From a checkpoint of a small transformer trained on Wikipedia.
Architecture: rotary positions, biases on query, key and value, untied embeddings, normalized queries and keys.
MLP neurons of a small language model. Each row is named by its layer, matrix (gate and up: input weights; down: output weights) and neuron, and shows model dimensions 192-287. Each number is 500 + 40 x the weight over its row's rms, rounded and kept within 0 to 999. Numbers have three digits each. A neuron's up and down rows have the sign that makes its largest values positive.
After each neuron's rows, "fires on" lists the tokens most often at its 100 highest values on Wikipedia text that the model never trained on. A number after a token or word is its count.

L2.gate293:443527459518551493505576521455490526549523480510579425503389481453531493483423549562477603499574515520470523526465468468509493505560438532528588543516487454505496526488477533555488440523514396535543465519520458485482417479478457500467463474470499481437529396524516483492587500536402519566
L2.up293:542413522494474520500589486550495479522503537434523435505501517496585435405437554480481482527488497525405492453428489562579477508493501557528471487554501523503498551462480482468549569508455458428450467581503435477493530507450550497532562512507473453523487450460444530565460533514511508472
L2.down293:414513484548485555412422424579503464425547496459404466517503560493505495555473485557435397405532395486504498513493466444496497478533585479539490523491544514464476492530565513452507476520515498483535519492539520451494588501490449565488524474499524602482498513432494472490483461510473468474
fires on: " M" 21, "m" 15, " All" 13, "ess" 7, "id" 6

L2.gate275:514442548496586486436505512567447421521455539500491433513492518497555534485496559478478498467446546521442476502558498454523471552463452474509440479538498423527477487566443472461422513507506550491457567516473507478460495565566518507497424499494516564410474506514518557500448553507514467551
L2.up275:543526458445534548432493368477470431521558495462533433499428547446525499527476552500457514467470468614558529417447515521484491467396464514502488524489445580517509503465490490501474475556543507504469464502449547574499486544442458488487464532507546478479478521507533425530582587499512432453
L2.down275:555506466470461458464469515529496492545488543477513476450552499499509524489495479469511563461453534483472476404506477533515477512477446494498500451527526469611414551494448465495519448581577574539422539537498483555482481512522482531461427527488484521495474522457492512510545551481481429522
fires on: " final" 18, " special" 9, " qual" 7, " Special" 6, " Capital" 5, " strateg" 5

L2.gate214:535434445529506474525485465461529434520548530527496456551449520456450551547524489524465449609552475547525481489537467492493575427543476445473492575479505431517506439454426477481469413470571487469598425535461606512420554483512426492589482499516537534521518489477548486432493528547548479583
L2.up214:523487488429531534485457469476417503456557454492502495542507481527545510487480501467449448566500481560484562481503501524581514461466454498418507532503529509515450532545521440497452527514426464466497485522483540496442464529475517505648515547470483572530486517431499528550522500552579502521
L2.down214:545477493482529461518519524523532415526486483526488430553498536419461546547459511535491512544551550505452466517525529476561547517524472458549472540449523400472521480464483451469519500480624449550533420491433517551479511438502490490506500558464550489497476500506508584434506512570532493494
fires on: " She" 34, " Jim" 13, " Me" 12, " Qu" 7, "com" 6, " My" 5

L2.gate215:545448583487564501515505497597485528550486527502549457538489478562541510528469517483525550449467428609556508457547487483487479540420461485497445496482495495508500537456495480476511568510498466473413453534535533493536515561476505472562481557542505455480487465454533397485445511527553516478
L2.up215:493520471497518482522467537461493482496549536504539531518534564465468430514583492524547489513485499486481488626475447475514561479581512496484475508383451478506496547551568526550502520497517539564483510499600559483489482428565490554498504555416472511563487505519505480475469419501512477524
L2.down215:478528509466562520477508480562517520481487500519569554492499515450491498471579540484490471436488490516494513528528566474499587566436498470539499501494592546511517521495470476524470493396525533474488466467470514511552492462425475473538531469512575424465470482511482491530470492446499549542
fires on: " held" 21, " place" 12, "ere" 10, "eded" 6, "urg" 6, " sat" 4

L2.gate34:453546442507419496429461443444518492532433458433531451461503495471518493431542514558455549528532532520540493470449462448537480516525465536480528523459442481483574541513512544478533532504528506527507512520536464516453492507515499494498431485492552491534506482402512456561518570488457538464
L2.up34:522460483519588524492553538547558501498479530515585586466527536445555517492474550463562523549496511497439479502503480466504449501453396546489533488527465480547423516587572561504517511500495448525490443512511545521474416532498487523589496527511486552477591440567465511542484477487516543499
L2.down34:518480493483488491579490498470486464511496477442520527457522448403503468435495452492449531499471492542517545464425423482495506516489586529466458477476474569549488497549534520472490493567535516518517440469487526576481538475500503424510496536497500534410469510551447476502491523541474539510
fires on: " known" 12, " such" 11, " said" 11, " famous" 10, " described" 9, " Notable" 5

L2.gate178:494538516487418498492519515507463519554470483554553548523489544577483460519508461525522481540565496511493528561510417602585466532573557530482509506531483484464537450552507533486561498529446518499521513515499533431491523484482575513429458513543519535485547521532495535572497594509507482485
L2.up178:529507576531468460448579476522486412497522497483434515435543490476517460505413534511568548451497485517493519470481468504480514544506557513519486451457540450423479468460500457473525367444544540510483507445523520572512411533527440498472513509516481437530495513526504458456471543443552500488
L2.down178:466502544518440482518495472494587525538556530524518492486476453507498494509526475557491423466538569511521438486467539567527557518396505492540534532504469599456522491434531505563462517508544542570534537461484432453450469494457456509504519465496581472503444452576489486545518535469523468524
fires on: "o" 25, " time" 9, " on January " 6, " Lo" 6, "Co" 5, " Ve" 4

L2.gate64:551526411523447441448415456541476463455488511417491507447587484516546551416444543485528544552488515528479533537594490452518533524504512408508471495468536500492498489451512449534491503509451496447491505440441565542484472502507505424495545530578503550439546553517531492498548500522523466458
L2.up64:483522454445537499493496516441507502554526464506412498576484558516441441563525406519520488449494491463562483481437472513530557486504580489544505641513460485548480562526486513452484512509521494485450501438429509472459548480461470505476451509504505517477467521481536492480603455506528495509
L2.down64:431500443452489534472470497503496455473454554488465517472512513556480462531514539466467467491479443521532457555469491524523487509465481420536493491468447512452508576550484523472464517660481524553512539484500516460519539512470527548535458506454482510453542462468467574459541510533522464521
fires on: "re" 24, "w" 14, "ark" 8, "aw" 6, " bl" 6

L2.gate416:540487451422525472409582544513480581421482461474475483537526505520566475547487564458465559510519476447509503477521557490486411448502475518472476589409447525541552533486468506475453457519493470456484516445538536495541568469465524487529532515505507539479527517429481490502520489472496536537
L2.up416:538463495470525515544529528602483540550492432583499467473501527509463506527474379491552482524490493606501476482518537550483548443411438548486485543496534544549420566423437492455514477504457507492480491477520493521503532512505513510550522526534489483427542495495479535492480569473452521554
L2.down416:531506507490520514487510493524577406490503519492472479514464495538491409488519493543536470485549541478478503517480396413480563451524520474499486493501546516514487532461498500478519558562431491512488466543407471510456501533433472451546513469485517557493444528456461487471542479494563451484
fires on: "air" 24, "man" 20, "ind" 9, "it" 8, "id" 8, "n" 4

L2.gate690:519588555516504518485467569511493488475377420575447420474482508438509587528437533525462466566512551518439501489539466536527529571538519463482440441502464407551541444550527510435471538521457467487490529476534498515456406457548495499524549503508454492509458529414578511557529519534469494553
L2.up690:453509450451434583558506470505467477496540557579481452430510399511509480455475515539495428477449479539487503557509458473497450486468445424505532452519507488564583515465504445488429506508435610513500532544529521497501509480564482459535453461479520501422546507566540421480497495605445553528
L2.down690:502524547440480502533474536482451484478459554522430402552519540461456550445465499526459561487430399523460473556448483528500535529542527553550561471479475482431494466489528504473468527544515547510397521529434513478504504488541569444485521531476567509545537492515453497462564454492521473489
fires on: "ock" 17, "\n" 17, "ar" 14, "erby" 11, "uart" 4, "ton" 4

L2.gate377:454464520445465436447525549501519512464482511486473582512458437459497511551475583478459574498512488556512516548516521512461466499480467454470432534514515496507487575571469478522487564519573472405484526495593505520576527523527535485527467540528467491432582518535412496514504596435456556527
L2.up377:480464460474577458443509470481492461497552507478522480482528488530443485533490472449448528520479422462522484474651510499538555452507523468485522456543534511504484516547478415516553454507472538469418495430510556480527548525459504453491533473504483547515501535507487497546558513453497451523
L2.down377:492532504444547420502500573519542480478525477517519537459561546399430461507533448481528508501521451484560516413546484492503515475503559521482489532514527381439485479527471573487524528521534533512447526451477483393511512504519480528532498491500477525475507579570510451485493552535515522529
fires on: "'" 28, "air" 12, "uz" 11, "’" 7, "ue" 4

L2.gate223:516544547431476480499410553506510424475515570460503620502522537472461507476491468530542490497496581476515534473547502495486545546496413453469483569533523485483476515478532503529514547517495520501538519474536539455550488548508451538462454562484443502473495498491488508491477553517562631444
L2.up223:453544484434434481528480481506576430499508570513497463530514516563513549536479437459524471499501564476512494521526494451521507538533515454470497490530504486511436469526512509478488606541517589462480521464513486539463539478565487465511566503477524548553575418512508492557471534545593508409
L2.down223:518437478506509499465470539410485504517466503482540512454504474589422517439501472533542494449500509526476473484437544491473487524477496502551571523519551473496461459443556512478462509462508526469531523469498479546565487539478450476461525472524514491504515479524488449442481504433529514530
fires on: " Be" 26, " be" 25, "be" 7, " brought" 6

L2.gate404:480529504505469490521544514500560512552439515592520503509469478549496457532466463543440476557486430530478476572470537500496444497520500484476463481494501481483526474477401512474459483528430528472478567521540525497498481583498527493489526514466530495521478533507524521520508486515433514505
L2.up404:471506509536416508440536534461471448460516520521509543548514527510545428475490492536473504462465576591525520492472413456405503519541542509524528482528533553512463512478523449519554483468432491484599580501544538527520510471449523576496494462494503479517560482499485511519503504452483486447
L2.down404:540493472561485491570467511437516495513563492470514532522437504561489504551541450541505505502529500488560481452496500550511514488455489454559602515481533463481459477457501450510460503544516568578491514484461516566546475406527559502522426535503520451515527524490413466491456524481518462532
fires on: "re" 19, "am" 16, "im" 11, "an" 10, "oc" 8, " de" 6

L2.gate402:530513529453486514465525545488486461551430504442476548553537489555455492461421499461538467406521544523430565470515498539439409429491502517511532482429496478503572420522468457537476490553501476470453557538499525486481492539534487533546581513528536484512517488444470536517454530471445546583
L2.up402:458556498518553509546415464542548535519510504494522526594497550446533557467459531514513499456525464466479503442435555597536466504577529474452527508521479564482540456486542470560500508491488444530444432483556475581569565543510509523461501450505486466518536510506505546475424570462458501495
L2.down402:507446592468542551444520460498525491556409557452498553414536488523576521479458512509489477554464466507442516482439499564541531475425507482525524463499495445443476429536465463495438505480468479535463518487521502455491521523593449528456459533503521445481516501489533498531477494470480495513
fires on: " all" 22, " All" 15, " well" 7, " Rand" 6, " Rud" 5

L2.gate574:491440458517458495497444482422479462453542466462439459530568482545483419531499526495570480531490540446500546554490440459524460491529484526490482480509425533491559454426524543535488417525451548489501499516528508551459504475408590509511542567529479518519488518475464491520513472535478572461
L2.up574:502511500496487455538568557520440530498513495456562557519542495499496490468433478481466553537546512463457490551525559525469401499519510428471532448477545493516625497519495460436519487480500465391495478475456481484462525554486518431458436516410516448497488482451479581400460530485478481532
L2.down574:545508514468503524509530484514409479483526498476432545451544486487509448455481474533578495500486421513412469531569496408409472559523451486390523496521525469476486499536454476444465539524491578416500504442567437473470482508474457551537491542480574529427548532443487473466464532523503511466
fires on: " has" 32, "′" 9, " he had" 8, " have" 7, " had" 5, ", who had" 5

L2.gate265:542524524560509448517515442457493478492453536528468511570481436485535543530474497558450495542473519569482477441467427580520508470501542531446496548485469433533518502492519544556450505490513470405551545504481519499480490495422609444498497526587486470538435523459474456497583540484454472518
L2.up265:511504506522495542478467540472532509416466520524502460458492472499484475535482528562483483508517479540543501572465487599545476491481518464493519517452518500481534497481503508480525547551513502557488524533492520461414543496489576527472524488532496522465532505405591467566495491565457541544
L2.down265:483497459594515500597513516510496507463444545482470500500496535440520555473503530520511528496394412519470481452452446477518520460432499478600523490443591530473545480437526454548530491497513521433492472556500468505459493528486507497527474491498500557529507511472459465533516502509455512469
fires on: " band" 20, " church" 12, "to" 7, " Project" 7, " Band" 6, " tour" 5

L2.gate423:461543415519527515480461545444502492557485482470541520504495490574413576512477510528467520485522494582500520522525553487517469479411497465555514515525504469470524442434512427530440536519542425536538508538554492513421462511514471490513517566462480529528497503534497456466465571546505551535
L2.up423:466476444512437473444467531477478577547524464469499523586506533484427597583483515491482501526474481523537539527493554480485430433453446508516498530510485511464549478554493516456462522489562437547511476627445533463451534484501540473569533515440512521480519513518462512474467526516481562528
L2.down423:557374497601428506459482477523453521546491518535450516480466493479597496527552479543528540453449517503428400465550485512547572477441527552529511475533444442469490475496504471507503482415450466540527448488511477530408544511479466439460505497530446526543459511521512544483496535481468506444
fires on: "p" 43, " ex" 11, " por" 6, "p." 5, "Ex" 4

L2.gate217:499565562443526472494468541484533452423526508536493588481472554445515468499537512596542444529502489473506557445488465482511523571546438537409428487473532463428476430485448491441555426528424504477537510514467514573481420500446582503465485501541495524452467481462554433479452578506474503584
L2.up217:424555471505493443466522503520437501494488478482484508516536472421411439485483574477469473451525499494498527531504520535526490497589407556436497410568520575477494505480515468407550442527452453548527464526468495560484489453441486476475509490512437452537433514503583440635441487435487493497
L2.down217:508497453542485463462489397515490449507518440570546540491474473462413456498458514447431473533484504490503478477512462435542497491558451562539462505530555537480487499418452467498541491484509526471508480494514538504524525484504465544541480498561557458554420385555571509566499479475536484474
fires on: "–" 17, " rec" 14, "anc" 13, "ec" 8, " Acc" 6